{
  "num_hidden_layers": 14,
  "norm": "rmsnorm",
  "rope_fraction": 0.25,
  "qk_norm": false,
  "attn_scale": 0.177,
  "tie_word_embeddings": false,
  "init": "normal",
  "init_std_o": 0.00831,
  "init_std_down": 0.0036,
  "beta1": 0.9,
  "lr_head": 0.00974,
  "batch_tokens": 131072,
  "max_seq_len": 512,
  "dataset": "wikipedia_en"
}
MLP neurons of a small language model. Each row is named by its layer, matrix (gate and up: input weights) and neuron, and shows model dimensions 80-175. Each number is 128 + 32 x the weight over its row's rms, rounded and kept within 0 to 255. Numbers have three digits each. A neuron's up and down rows have the sign that makes its largest values positive.
After each neuron's rows, "fires after" lists the tokens most often just before its 100 highest values on Wikipedia text that the model never trained on.

L4.gate858:121138123103172161103153137130121087222196112136142177133149131143090180103137138112176109106158108141121125067140109117149126125142128097137145104133097213083079143156131119139040111084127134105166046108127145061183098136126160131134112097140101128138118089100117112101083102096186128101
L4.up858:153103074145152158129154082138088107159171080111121129103095107123163117094185127149177101107159140099114148121149103129140182117138173172136144106155130126191136131196132177161183156173120155119160156108086143157085122073072154085099170147115109156152096166085079149138126156139113110178
fires after: "im", "od", "m", "as", "a"

L9.gate691:137126104147169149098109103108162087100135119086084124119148148134148128153080132059117093112143130176131196137201127085143172093064129165089131110117140200149122128174166149137104091107105134160093107107176217111119177120094128137108060111159136159156110153107146049130190107106138141119
L9.up691:103119142160156115116120123105128123210106150143146136162135143149146069102158090069198190048092081131112116134132107149173176105124126107157114173098066128065111118173141198126181140113123128055115132134124164116098189121071089129134104080131128178124117089085179085217159192140128091087
fires after: "199", "200", "201", "202", "197"

L2.gate940:115142126161131113099123121074172124120100107131183146119121132045088180152103120146162143118103133100213131123154080121128117093112091126063111143113070133115148123072073138148133138141127151084092120146139130159117166099165138089094188127120125128151097127108108102083053184099190083081
L2.up940:136149106147200150081125124079187112169134099136152182172108132178098102158111102122164137123131151064122155203178161119065119097108127180128176113135146152156118140123094169156121163105141191091124127194117157110137192125139093122135187153136133040182142135168163135121130108105135108165
fires after: "f", "p", "s", "m", "S", "e"

L4.gate438:087152068092122157037178139115125091120154120178105100057102144170163141111117137135085087158161174135125107160064166106156127111096148128096162152134144062145093120146103142132139198160137095142093082111121113130101079128161096114109139097117121149171142159139061126084123108178139145101
L4.up438:075147059150132159122114119211148154102105121146140144100088106131100133152115100131126153175107174161109052148100121165072079138126152116124067123098103081129099159055096188129104150127137125157117100153065113079118074142166126115174142089111097176099108175168075153155138117123110098155
fires after: "Ch", "ch", "E", ". ", "di", "Gr"

L4.gate0:155135084069130135126183105136157087191178053139174073144152111136114152096115097119157106124132145084138104144153113118132174116138193139163184090126103102106062143037098152101157140138180073170135167131137162169174177143090091176085191079114086104121156165144128105167147134178126152132
L4.up0:155070093154110125131105139189154154086126163147141189117189076136147139094128173187159128149124126137120068123076130134143118076107136141108175113161134157140137122118100149144147092181129121099107142131086108143060132069165083153132083127099162113132092168152090165134192184124062077175
fires after: "L", "C", "l", "Fran", "el"

L5.gate298:116127109115116176132096107152155110124173093067139043094094159123113160127108097132122123137116141083151104116097110117111104138122223176152056109088213079123146116147127136126115148176108160147100089087190133144176107156152150166180115102154087179101178153085116138130068066099145122121
L5.up298:170121131133106088154113157137110118204161149058153174086082155118206119128130074184168073130154133146136157128134139119111075166148179142159143230136150128157070134121124137127169139171131151144179119136151079097113152133101073127094069139085124094129147138134114176182148151136154100149
fires after: "a", "o", "el", "op", "v", "po"

L4.gate508:131131138134097118039139096081108126144117134114137129089123107099106146165137105108104146123111164197172126117073141223160121117137115102117184154176112052137111160122080122163157167169145150149077118109191108128102127126178149139107081165112137097123164108103127136085132112115106170117
L4.up508:157115187094100169116134140146178142130188155103162124073167117147082087123194159172108118138120181211137094116099129155178108128164071105169112167080095071082175100121074086097143168125144138131117125247102148142099127119136134189153137113120112158134145098112065134163128122112101088128
fires after: "Ch", "ch", "C", "th", "Cl"

L2.gate295:148109138114109103166143116120137131126095096144166087141106180100135106137112071112084154109131144076125155081174141147084071136171147127117148117121117149144140112157127152153089104181091059132103146077145092177147237129076173131102077101181160123144150120152048126081159137157146100072
L2.up295:174121149151134141154137145163134151104109103097101116168175176187144160175121167099180127086162144058110087119089132066121099121102146075176090150098161120092082175097158136132136118117175184102094152129122174124144126079099129101086151086165113130089134181149117182122089119096129077120
fires after: "l", "R", "T", "w", "tr", "M"

L6.gate523:184154153188131174147082158180112099114116119092118145188161110125153144117121114104187156130122206082109142135108140197081067130132164128080202133106107131101140104177152148154136185142134079092125110101131129133141105130149113113153161156115151115192177136128204134149062105107078187216
L6.up523:185171118141117129138144124124114132147171180111115135132175161090104150151128121140133122132138178141066141193092091166115178174032176116142167116048193079111073103092108115162112124190118139102132122077085078147068157094169167147190119152133114151108141143121077175191145143122129173156
fires after: ".", "g", "pro"

L9.gate172:120128085145166139141106090166150075137087069162135099103125132109196138109147158129151118183139104069086221118147157170106163137145151121201124133054181057087133180106129128131154138103163083133149109116103155133073159145049135212141117091131125112107184153123134090191170109095139115077
L9.up172:155116130172168106149094127150089113092139110129159081108093136096148123076107170173136066170130172125171196131106138103111078081121096165139118082133107122136092189093141198167158119111130145109137081106108154178145084104136159127107126102120152108097118128081150094136118076127097172161
fires after: "b", "| ", "n", "bu", "2", "un"

L6.gate245:145113135095062083150116141072148119126088133064136124136229126144106141074110130133133151092158114119171143152126122133119165060073061120059112108120141115096147068145115174130134171083124097162167102118117103204127179072080167159125100123136129190089113127121127165054177139123095177131
L6.up245:136112072081145131103139129101111144049150096110045145111103117172125121180131089144147180180143114152145080153137158161124161164092171168150206083183171144136184115116082107154165161146122146133172077120113106140124072164114167213155076132165141121138155150120145102121149093115110161162
fires after: "g", "G", "al"

L4.gate601:135077164083135145103079078182142120174182108097193129103095163101147188127173119162132072173199170101120162114146156134105074131147143092139116066093114134097101135126155109169179128206158092105101147128164101071127091098058125160172119154069070156147141125104109147128107136132130150116
L4.up601:146132126138201110132156073076153153139082085091091125098114084101130175155174133192132094125096130146097216112129124086096136116106127128088129086182172148159077133091079139117123103088158162116131078181152099114196086167079067122109170181059111134124160110096127129115163165158151193139
fires after: "em", "f", "ch", "s", "of", "F"

L4.gate914:135165143094191175135138120155152179150108145113142139143114125175083189130185169122121127133104192121189100080108146149200177116125170116095134142145152213097131116183137106151091159133197107144123162101127129081158124112188132155186101114142118075147129124114156158102121137142112074176
L4.up914:138185148083161143090147115130097078140151137126142125148138170115062139116111146080125146164093195092134141087154112135156108106114112122213143088129174082068129173110152100118164168121104127120168181146116124033127144119124123120119179080100119098140138156127140089154180144124169077097
fires after: "c", "oc", "uc", "ex", "inc", "ac"

L4.gate989:197144058099173121087116117139193133155097102127084098177133129146114109091120155185076123069125228215156177130072119188070164107119140172130141102135114108143070129143114116164116144119122110137087100118138142166102113117153106142172131118116185136136109126163149126115123146159152128103
L4.up989:177115113083114098116094124077102116101094128161132101151188131113148074146125146171096112103123123146145163172151133095122139233146080182109109099178057088145111096121080138165127149095109092157069125121140157181105126127053134135106135078118157146191102091146155175153107129108122178106
fires after: "F", "of", "l", "G", ")", "g"

L2.gate625:163158141137102087126145138136103099105124139109155140136129096118113093141153060080130127163165137139162119087068150098135133082143187134138166087094126145121066103144091128124100096176107153080071130058139115124109141148143108195074131058199096109144160072123095104124126102165150129097
L2.up625:145109111113130138135161144185144092128116114123192172078100154124137118126188138126162156128158143138181085094111149121151088071107111185181132146163076110108107154082138162119089064206145168078074124095142160164162167078153101147087128132123119106122145148067116147141174111165091155116
fires after: "w", "el", "Cl"

L4.gate273:156089120160159129124062129111139143073175110084102200134096134117137094165086138178118102147080126105170151104142104124133135141108194145116148139055144183163139104087157113155109163135195090124143096123204162103139101119168133133075127101192140121067149109161128150109160104084123102166
L4.up273:159136121163108080115161152099116137128100162110132110166081195123141104123145182097137109132083135094031176114149122119135101089118075211146171089097113082140111128179130121139129130141122069159115080143134142097135123092131148132165102135088051129126159168133071163198130119179182068140
fires after: "an", "en", "in", "con", "i"

L2.gate19:116143171120104097139145105147099106085083213139154132121153089128108147124117107120127174143174167106145154104104152128099145083124078197138098108144139100186123149083092053129072153132131118153113113150154135198085202112128137113142098113138117146114088102185160134147052187138155101090
L2.up19:053146100142042170147071107090108124072151133077114133175088165076099123096122089129141117191123049088139133112084157124066147143151119148138153113182166098145133053146094150147088120094137103125112107095148113171132103143145122136168155175145192137109137084136172092144055145124147145148
fires after: "t", "amp", "e", "pl", "w", "ip"

L6.gate301:122068077082138163147144108102127197120117106101168192073125171184152168085147128109110126166100084146130072119066145196113182176162173077115071134162134103177112170149100095137113156076143099100026145159137124136112097120096136163125144112162198125136133116147147191097108158162179104125
L6.up301:139052103154129141120084124115138129140141135148140170133143166099099076115128007104122175154126126113104086152121140114123097137212113141146156104161158117118152121153134092125164103121193158111082172131197168084096115089092155148150122103118162098114118052127126150118134149122130118142
fires after: "I", "New ", "i", "r", "e", "er"

L2.gate978:173107090055104119122123111105129098125085191161141042134160121134094154133177101092151105130132111115106133150122161157173119104093134038122109142097107155076140086095047077141118106102105140152058139130105123174152153167116108150129088063120140139126124107130126174169077146128103117073
L2.up978:146153127062126173121062062126102081171093170146193125147140120154138098132156041154161065123134145126155150152114113148102078148158147100073094107112175154068156159107085115110115160086146161113151123123108175133117131165081108118128116109134177123113119157064084170126144103129181107101
fires after: "N", "P", "M", "er", "C", "ter"

L10.gate773:046171160151156180155094065134089138111154140105092116144224143090122178172129162133173125149076083127077150133118149125128159171092084149120107076161118139085144156153119143173132144120187123113104121147207127144117150112100121128127122183089171166177115093145147124130098139174150184154
L10.up773:083131137058144194135161091118160132138104095108116146163120142130106201058138142133171099053069151196170138091102152096126138140114017131109076072126129131150164137140129132154162154184128127113146123111161190095159120101144102159053066112086148178099102188091116137145140110125120102130
fires after: "f", "h", "t", "s", "T", "F"

L5.gate229:099156144139091166128123126119058124152154143135188124192154106138135123122106138157105093089113141157155124125164124132096118063160111096118133114159111117170125141081053119193142082085119177103122126172118154085132142094170071115149155152119157127121145151084150094071094157107167081164
L5.up229:113139171222120135144119125145115117084121132134159143126110098115118126098095167133066126090144062157119119134169131123109121119152160112129126113148192132183142151132124130130149108115113160100132072151163122192167101119133120094095105094079078122094146078110135077154063194068152070066
fires after: "S", "s", "ess", "es", "el"

L9.gate44:097167093129182095141137126092169063112077106068087131154133143111128110157123075135107159161173179144131153132108118183101141156098125173119116150115131103074112133138154117208178154128135087154107117120182142138088146170144120111165148106181147157115163095113176163100147101072153214134
L9.up44:184096184087089119123063149137145131138144104134104099143161105109098121165098092186109130122102149162105209190120159097086082106145108091083153118106129117136132096108162157139118096112104107150100146181097072059090120108113176184142177142152216102100113096069106102180108150124143165140
fires after: "199", "G", "of", "f", "v"

L6.gate795:131128099171193153052137103094131092098162105029114140132122135100096151130128071077133096140125098149115142115165157140135098163172169181087134148100142139154094163155151127131102143094128136104071130156174137131105075085133158169162082138051086143135128148138138064116105140183136177145
L6.up795:113150124076145143164122113028132134210187181088139196150126105167119147089187124123118156159130107123148119142118127142110104073156101089152131110128103154170116121188121146112129139179155095138138150158133092114158148140172115115117063059085135167123180053137141163134162191118085111071
fires after: "202", "198", "197", "enc", "200"

L5.gate960:099129183180161159122138096129084139104137089134148142158098115157127149143069143166165118140105170179155086125149194158111112098113113164118078150104177131116081116127105157159129126123143130108149126101145120149146104091102063132135114160050137094095086084095076123159099091127156150117
L5.up960:145108119150108158062079169166195086136168129197133127144138119133139058096120133121151091157129081101103140164066185131196144122134101128166067167129094125105064138112138184136123124134111121093106146165135094128125134089068118150115173147116121145164154144101114110175140122138106146107
fires after: "th", "s", "wh", "Th", "istor"

L5.gate861:135067100121101170144167135085142112119125137008033112180176110153066130141093156129136134108207127102161131128134182122156140158143229134143095171103204153094140093092115179109116132152133137121153127109133095135153148113174124131157113101110159091131146127127119071061104175081143203180
L5.up861:186149089128103170069107181116106089169133113102115087128126103157134156165081139110147078104132117141168129119138110118091170140108092061113148147103119051157151159065136197130148117188162099125125137095073155139167174103131103078191124113083113120178155127112148090156167112074149193077
fires after: "l", "su", "al", "L", "ec"

L5.gate595:140077115135149167158116080171124088130141101126126107181105101139082154078092071164138094106169133148072187140139137147098104122103198120093123108144123140126116222103141151182202142093107109095054141090154099109167102108101118167175108092156117124125163106113048094135093145197167168107
L5.up595:136144127121100133140146129086128112113135132118132156118101126077176177094170125120151094104105175062151178105096112113106096100113102138079109082141139164122138142091145151102150080119129102170072095107191152118138141150106145156021133101052124092110133120093122083128140117128122178072
fires after: "F", "or", "of", "V", "f", "v"

L4.gate614:120064086163177132091094120144151133088123168105170119135173039123130091094115106171114129163125180125133140144124179155075105142065130114103142120102155153153149133104086160194137111171150097166116104139124129164105155099085189148164142103106185080192105121168181119142135156120130156149
L4.up614:114173141140145071102171091171054170131087170164146150139166088110158170108143098135126114099145148131109112113093125140141121133111056151159144103104097105107120116153121114159163136101109075151123155114146121152097109145130103132056146148120173169122097117186109150107136163110100199123
fires after: "G", "F", "S", "O", "g"

L10.gate38:139138175114183116185093179108062116148157107157136097127085073126132081165142065108176103189111144117171199115157160156137144100139121190085140156157054146089057139082112109154134105067149169181152163139135168111158131124119141132127110146055095104121087173132245109135114155163159144139
L10.up38:164117135127124128138157094155107151151139136145180130062106104100138200175182142129143125140150109095096123157112110120105122091116125098146098076144121146105065163159133147082121173131123159161110133118152135141125144177151187146075123166078134127160144130122156114086185175135182115122
fires after: "st", "St", "S", "s", "ch"

L4.gate904:098060079132112114107120136119195088157092123081052130101162148141071171136112132092153147078117148113134119143216148163082121124108184118133124124047121095083125148100081122132116128130143188094119117117169088108186115180123122115105135132109116055126115109149150063112075151111131125090
L4.up904:122144105042113131131106184096168125154153091144162115132144151130096146189060112090111132132121135121116156081166123143191089159090095127107155103176093099118106102104106129141144120077115117075135096141120166163081161150163102135143089122143120079077097129173059109091164156099144098123
fires after: "l", "ch", "i", "str", "al"

L2.gate873:090105136137137169154143118007147118113137092095126101073160134201057158142135153133115094140162133142130145123076149202115147108091114118084129132139088104084159180126098159112117098175139158088155153123110140086174134084136192099069103106091104150185080108114147136137083176094087115195
L2.up873:152178084079092182114140126139160118132134153114088124181115093130138139084164106125132147158105136168150134118122096107117099112141128149154095060128089143109166167163163111079112164171163155226137004147100169095122104109129115144142132122119130202091165159090116189129151139117154147116
fires after: "F", "Au", "f", "i", "ex", "al"

L4.gate129:160101090115114120089156123123193104060189134178120137119100130102115124144133065150162100107105100138140056132114076102066142064130162127140104066131164103146116089109084133093141114119156100109134148132176207104114129120146159105138130104134125101135126132125083123186137098101194087136
L4.up129:150115079144105128136109148128122132109172148169174135046103149185143102143127106123168104107125157194091087105116087133131052136131104114106170126154114112097095093145121119094106062155107082066093126123179083190088050161100144134119105100118068116118160100144116107215122119075108135126
fires after: "el", "v", "V", "tic", "as", "an"

L5.gate260:133116163086134187160131081108102173111091165100102134126143108140090142107161147161050108111041136119122118134147130124177164094125133118096113100185054118117135131095140146186115111105146127130132163157106103157102121136126184135087099167111091099106054067095119137146138152157164082057
L5.up260:078164133151145146079106106168152158160081132136148131201131125119122108133201111148105140191145089128174124139144121155141117093114083164169130192191118150183154124136150103130123114134163091111081085121082117122125121154106075089077145120146180160105088149161114141124194081169151110108
fires after: "ur", "ter", "ec", "er", "p"

L5.gate937:145208155177170181134153103077136119165139094104089069126169161150113164124146087165182115156098132127160156137177123126041170116059128129103129162144113135080111084146171151153123161129171081146161137156103165145100143113081115140136112169110139162196094097136179091096127099100073195103
L5.up937:093163076154092115140136107126077140113114163088078117175101079129189139111145084114184167163103139127157134173139139080086095165087106175149107178132078126124146126101121117144112165154130091131137117080107099106114099129187120159145105137121105159120144135159141168171129122141126123164
fires after: "u", "re", "ro", "min", "ed", "al"

L2.gate363:106099127093122151140091119106140132153080103125180104106134119114175152187127074073109121171115161150095112125105106153093074111148074148116123122152087097172127141099047141145134131066131076071069142113104158142122147190093052119196052137113152098141144161143121162158137158145112183134
L2.up363:146130128087094182130092109108162148138103113056119116082083126155101108221090090104074106169086143185143126130121101140155132111158099161151168146112097106095148152134178132144104088123122139115105173134156111095068156156187121116186155106149114148132115081118110174148146168081076091129
fires after: "ent", "tic", "ation", "or", "fer", "sion"

L10.gate145:094146066161177153122153163142126061109140084138189108156153135075074111129068147121119120193170154125097144203146182113097143157125141116106098055160132105096103144069109092159134119100152158127116091141134108037117102160149130150167155142095129178101117127111162124161125162108086130136
L10.up145:087137079088113153135134173191135145142154039123124139145133139128126108137126129166127146130119132171126100155129193134114097081159131153085087150115153155142175123160131146082172100101159143065126122156112130136098122101141175138150131116089039141109058097139071146134144129152132114127
fires after: "\n\n", "| ", "M", "("

L2.gate783:046130146071149136084141127097143099067160150139109115160145125149156144083156078111106107186165168139119101196103131135132134145103074067131094127106055091110114118098129138147099125162109104092126088094158101160179141161126194144172101094148114098104142096122127137144090089187104125110
L2.up783:134120101087146163186128130103112096152054170130083095188160139176181149087140113148117137062132062180131101131126110111114118159142120122164091117076116128148137115161153145101105095074151152104172112162109167157150142132108135115163176117067135134189186123133128139081111122155138118109
fires after: "P", "N", "m", "p", "d", "V"

L4.gate691:132109124136108121129157134125130078128114076076177100132162194126142142187107093112157085148102143133133107126105124093124143101146153131090173049062122179163116121106147146125146105107103109061167162152129141170072159131103082073124129133190102135137145134132155117170082172074141134142
L4.up691:129145143081158142145108123129166120149068112101192137132063150135145077148067079119112112124187103129137133108132135169111159100144119126165183127141111101097060111094166064176089096158148089093113109104123165143110141070201124163122119081204117139169174102124186145132114147107121071132
fires after: "el", "l", "d", "m", "as"

L4.gate111:178195169144124104114163087169149118133125134092122088099139132168112125132150089130084083125184157205133091153131098167156162118111155046136093081112173127069141111114157075199108169125137165121143122150198095198136204145129178119097133079114174122038163117080126136120138110126160116120
L4.up111:089152076116117155149121160125173111148098140134119171161152135090131217154174098138075104094127099124128118129079113112141117146164148098171086093136182164112150126152128180130123100084153199142122090135139173084142169101163133142117146118101114139071105181153151144152111173133130139083
fires after: "P", "B", "R", "N", "F", "Pr"

L4.gate256:157107081128109167143113121161144186108140171138095144112081155155058174137132165152135130137136217071118172073120135151189099123127217106137119151173139104068126141140135101153096061113167135140125111179121152143108128125149102124115124087138090078159119082187146182135144098078078092142
L4.up256:158119124089108117141199100157182166140125129097206082162109106120086163111120166143102105157143119138073132081086105107147096172054074210112189175121166132109115115172139166157143110144119142070142118125106108096115099113196107054161119127159089148124092142106129162145121121164116132119
fires after: "u", "enc", "c", "av", "ex", "ev"

L5.gate870:130142112120141171058077133145115109105130189119149153144173193089149110104157072148111061134131088089052155088159088146079177106115185139054080145110168122130103090175077141126156160188091102147116147134149168132131119150098144122133113141138164110190097108097127136118102124117131133116
L5.up870:133133148248087107162147131148112132098086121036090118147129182132144109139097062151134117115179080164079159093084078153121080169104128139175072142133077104182086149124161173165154091088131092148157084141157108173097083132081107113167087122096115139121146143120087094124105146128106093131
fires after: "a", "H", "u", "s", "ev", "o"

L5.gate245:168127111179149135119131138116135109108084204099104152104158133114083136146155149081131139109146111160134078113114200149147064178085201067096115128090104085033140086123158096142141140131168133154129115096129101109161159173098104106144183072125117150112118163182127160149124104110128109096
L5.up245:125168106086132120155095128146096090166098166121141172072158125100157110172092100098165124082163141082098142112087118150214119132178156082069101119118134143077096140113121118143126105062114159118192148030152128133056149144094146108122183136153104191117143112172145149132126098106107135142
fires after: "ti", "i", "gr", "\n", "l", "st"

L4.gate72:177101185101110075070152128168098133180131083138121050162175116142131110081172156139133182116120133098095092113050110148200118064087134138052124120134158121075115113140118153156127095156122087124147125143119093172091131102114132197149159101143220068145106092129100142138133144221095187158
L4.up72:137134100119089178185138141136117126178161140176074060143162133070104068143156154167144093199206164127146087144133090160133130096068142190093125137115118086076109153080101116148115083153123143189073130094110044117130162109122185172105125121141148128125093065146120152162087113142128145099
fires after: "G", "D", "it", ".", "l", "Ser"

L5.gate124:172095113145162171116125104103178100115093149103101096109113168083080136146159147145103128086043163169052118128175150124095163138156161160127087110105194109097146131064138075134100078094173114119088169080117146198123107086107103108151096065149107095148163129114117137119102169078159075091
L5.up124:131128176121143130164103121102090124145112106072206112084091086146075122137159109126105140109102144149102138100172210175086163123131109155134173100128129158121129095125079159162050104109127135072139141081109110133095091111120132157192173118130075127128128054136135154107150144131072130072
fires after: "c", "di", "dec", "d", "L", "ex"

L4.gate384:103108109161132186131107127193155143063117127194139122207133134108127134089100104141165069107065127111129151138148116084132105073117141086160103153105156154096088174118115142120144188160170124100110116123179102136062158118088188120142113163084129122132089099117150109119144159057127164152
L4.up384:126098179096132127131195148159065164148109086131173082177102108153087174155109103191142092142098130120140085044101095184144131121104091115176126120164138145133150145165105111117132127118138089168127151186070173094113122141150099121105124133117129120055093132102141218089176151116176082148
fires after: "O", "m", ". ", "X", "S", "ar"

L2.gate42:116133087127180157091135102090137139090162130116108076156081109166094105154120117158133099153085122140164135167156115159115134100114123157128128116161156135096085174123113151191066167089151099171151137147138153146157146137106084107129120099091104099102118154154116158097138147105073094106
L2.up42:141145165115130098156150138123153122117130172180149194116088101129100196095098136173141043153091125129178172087139054105156077125127157072140109107119129155138100113166181170170170123052114170099091118134138182142143107128097109125097146146080111115185094092152122137099107151161149136116
fires after: "s", "a", "S", "res"

L2.gate422:101104184088144083120097116125147146101139113144127108113058166150170097135101146116145092138074104097118101138132107147130077110154121161104136152015151111174098110097167185146100133082086116117182138162078140105134121142074116081148168080157120107144168123118124159139087100080081024130
L2.up422:065115132114129094093174102072080147172154191163152123130074129119162130159114128141132158141150163147089161084134095193093084098146084152146122095165122114105163109135108107123144088103065151184123091190170138184137122147154092123119137120062072086126136114096153116191070174095099143132
fires after: "x", "in", "u", "an", "ent", "as"

L5.gate368:131073111100138176073137102158121151081132167125113129110121180098139113093098141142140084087088098139099165157100137164165091134104163117150088070119172104117123087115139169146110138165115110104132122125214131160093175116102181082150084090204142090099103093077136154121043113127143128127
L5.up368:132167111130135144135190144210123142079105073129063157098129112173127115188136127148139135096178150158052149105090203147123160147149107164070108107096120154132154109120139203138102120125112144156114168091118086113151126127044036101084104112107103142151165134124144092182157100130133143180
fires after: "A", "O", "u", "a"

L2.gate330:076152145104144138100154102117162135107135167115187112132130125155149147089124115100166127136138136141141071123153224096136118164131103139157107084144157144126116133057155098131106193178117167113155093103116122142155095133103211166139099198091113105133101120156087100053104142137143196179
L2.up330:135119199129129135129168104172147148126131095109096117103151181133121137106181103167065141098158064155120133125115151097097130147124121115060071190097064155168195158142124093119122088161178171119107086093111164122103121108133135164076126103121080154165079131117142121098055138117088085104
fires after: "V", "m", "B", "v", "d", "T"

L6.gate286:157181075183134137152141143091095057122130097119094148138127099113095148124092089136115089181088138117111141136166158167089189098132142115132133058152197127094081142122117092145164127063108165127118130126151167113112193135070172154121087148135114135059102097128104127106122158109172117155
L6.up286:052139151118135155117111096125143138152079112165094150100132036080109145140158062193164132113097116116135124083088126134147108087063073166188105145096103163174125120132160134070167144163137084123069154136191098158132118164118125140097133145125164100153117084058122121174100117130085098137
fires after: "f", "F", "ur"

L6.gate925:151104123156143112127119093172172095133078114142092108149092150127140109101163040116101054158088179083084101103158171153082173124065112159183084094117191141056154129136083134167129084069164127159095158054158125146090150080123145191184128150172094151093122149152083133129098060129152143111
L6.up925:132151132121147135110161149089140130151127035134104099072150124140125146152112140112128156099085112083142188141155203187121190194134162124134113073163094113091116196143131069120130140146120152117088144132151151103137115187064112138100166092128128092172123106108080170119142120097156087109
fires after: "li", "sh", "ev", "c", "ic", "di"

L2.gate995:111069171184165192146168156079065138113117099137199134157121133160158177145125213113152146175117105131110209144108207130157168130096147163120120086135103127116081155160121104166165157116106100135131140148098101150134127137091134149127149082112142119089116090156109095163130121130172125158
L2.up995:150140092149135133100067130206146111095129065127096100132097142092104135131104123130141058114130179180118161147071127097136142112186144078086123058126141120081146126166114147118126142129098140128091096086097107029143115138093107115153068142090092171098168139099102102149147083102108115197
fires after: "h", "ch", "th", "| ", "b", "H"

L5.gate189:139060108160130175089118136141107127048101156082116096152087146151108117126147152127111111074129104111113160187117147180190106091152152094094113111119181178126136164132178109167091126149149094158064099099116104180088111119010131160088153099100077145152089092142108079110127133133120114112
L5.up189:118122121140134175102125127203106176152105167171104142113114150181142132130171164119169155178090137057141136111168140197187134149080120135103104144103131111116167128132158153137132148131151120098114020144079133134102096074108137142126158108191118171145150120146175135126222160106155114100
fires after: "c", "fr", "p", "is", "ec", "pl"

L2.gate699:207138127121178135110151152069135150129154080121169090193156184171108137074109147142089088154138119211116130106106191113113136147115090113137145110106158129139092127123079126162144113133085079130118125113128145141119143142111145096120137083179167164184139123135134078087092129172135100119
L2.up699:148106106126109150112057160109103123105103073138132120136104204120080136097069215129103136160153108150054181180123130154116082151070118111107137136114138117101156162109119132153133127178089092122148085079103212089136142121077117140153137134072134102144154143117100117169135161182184094110
fires after: "O", "E", "N", "G", "I", "F"

L6.gate218:093138133117164173175199109131172105092136133101157085096114161116159141109103108131130065097150112084176172139183081127136103098089105141108106124106092092109115135125108146137113132105122149110181081109132101163163142127157120089139113118096121150121137125206101083079097101095255096114
L6.up218:118148140136187131133112154119187117127173141108147151106169159095114099122099104133089146199142177068133143133113097171098133081150134121122171028130063122181119149076135125119150118170137129118129124169076134178131177136131097143129126105134147180151169189135167127133199120134155137106
fires after: "s", "S", "ul", "n", "man", "ent"

L10.gate660:095161164153141113119142134180110139130093130159088091135104081091129176191177086121181138176066143108154113149143103133119143079095175152170091120158159146110134145156151117073139069158073172094126171081155097079108115149130123141119124035171103126104168122179115077198131157141123045113
L10.up660:043088094132134161163173155157105151086127151161093142153072134174145157150148118130153148154148173137112128159108126164133131178137112166174137111076092122145145109103110128115094130165099105184085158122100154065137105119168126131063094111132120065164116140164133119182075093159129168172
fires after: "m", "or", "an", "l", "el", "a"

L5.gate562:140193157149092133171077102151109123142122154131185174221134205187149184104082121194137201166107141192160137166171102165169147074076161202084102126171162161154106082119149149169143139127118130107146094175180115159169174075107103153164179132114132117141148171111113084128114098124170130125
L5.up562:056170192098147165130111122119066130085109054103114111133151092116114084071103160114111107168077109095044104136165163194123119135082170122157125124108146093132120134125173142120178117128130126156058131171139095081151146104132055131104123160129132183103114129138097094099090165133137133116
fires after: "es", "United ", "pl", "Th", "s", "th"

L9.gate892:154154153148065135187142093125139095104164096142186121163129076160117079178105103085138105165136115143115110107109150166128174104150182205164159130089128114114118157130130085141121107079158149202125145110148135106125156090127163165172135079147136164170113129127136153160159130104178092120
L9.up892:122114170194104105113122112096118127114121123139211100120171112134090122110121108142108163152068103097101096048075145205139123130147114122110125128126131122146118113149116125167106133156141091167042198071125193141149112177100060188155122116064105099155163115069084152139142128200156200096
fires after: "W", "w", "seas", "re", "le"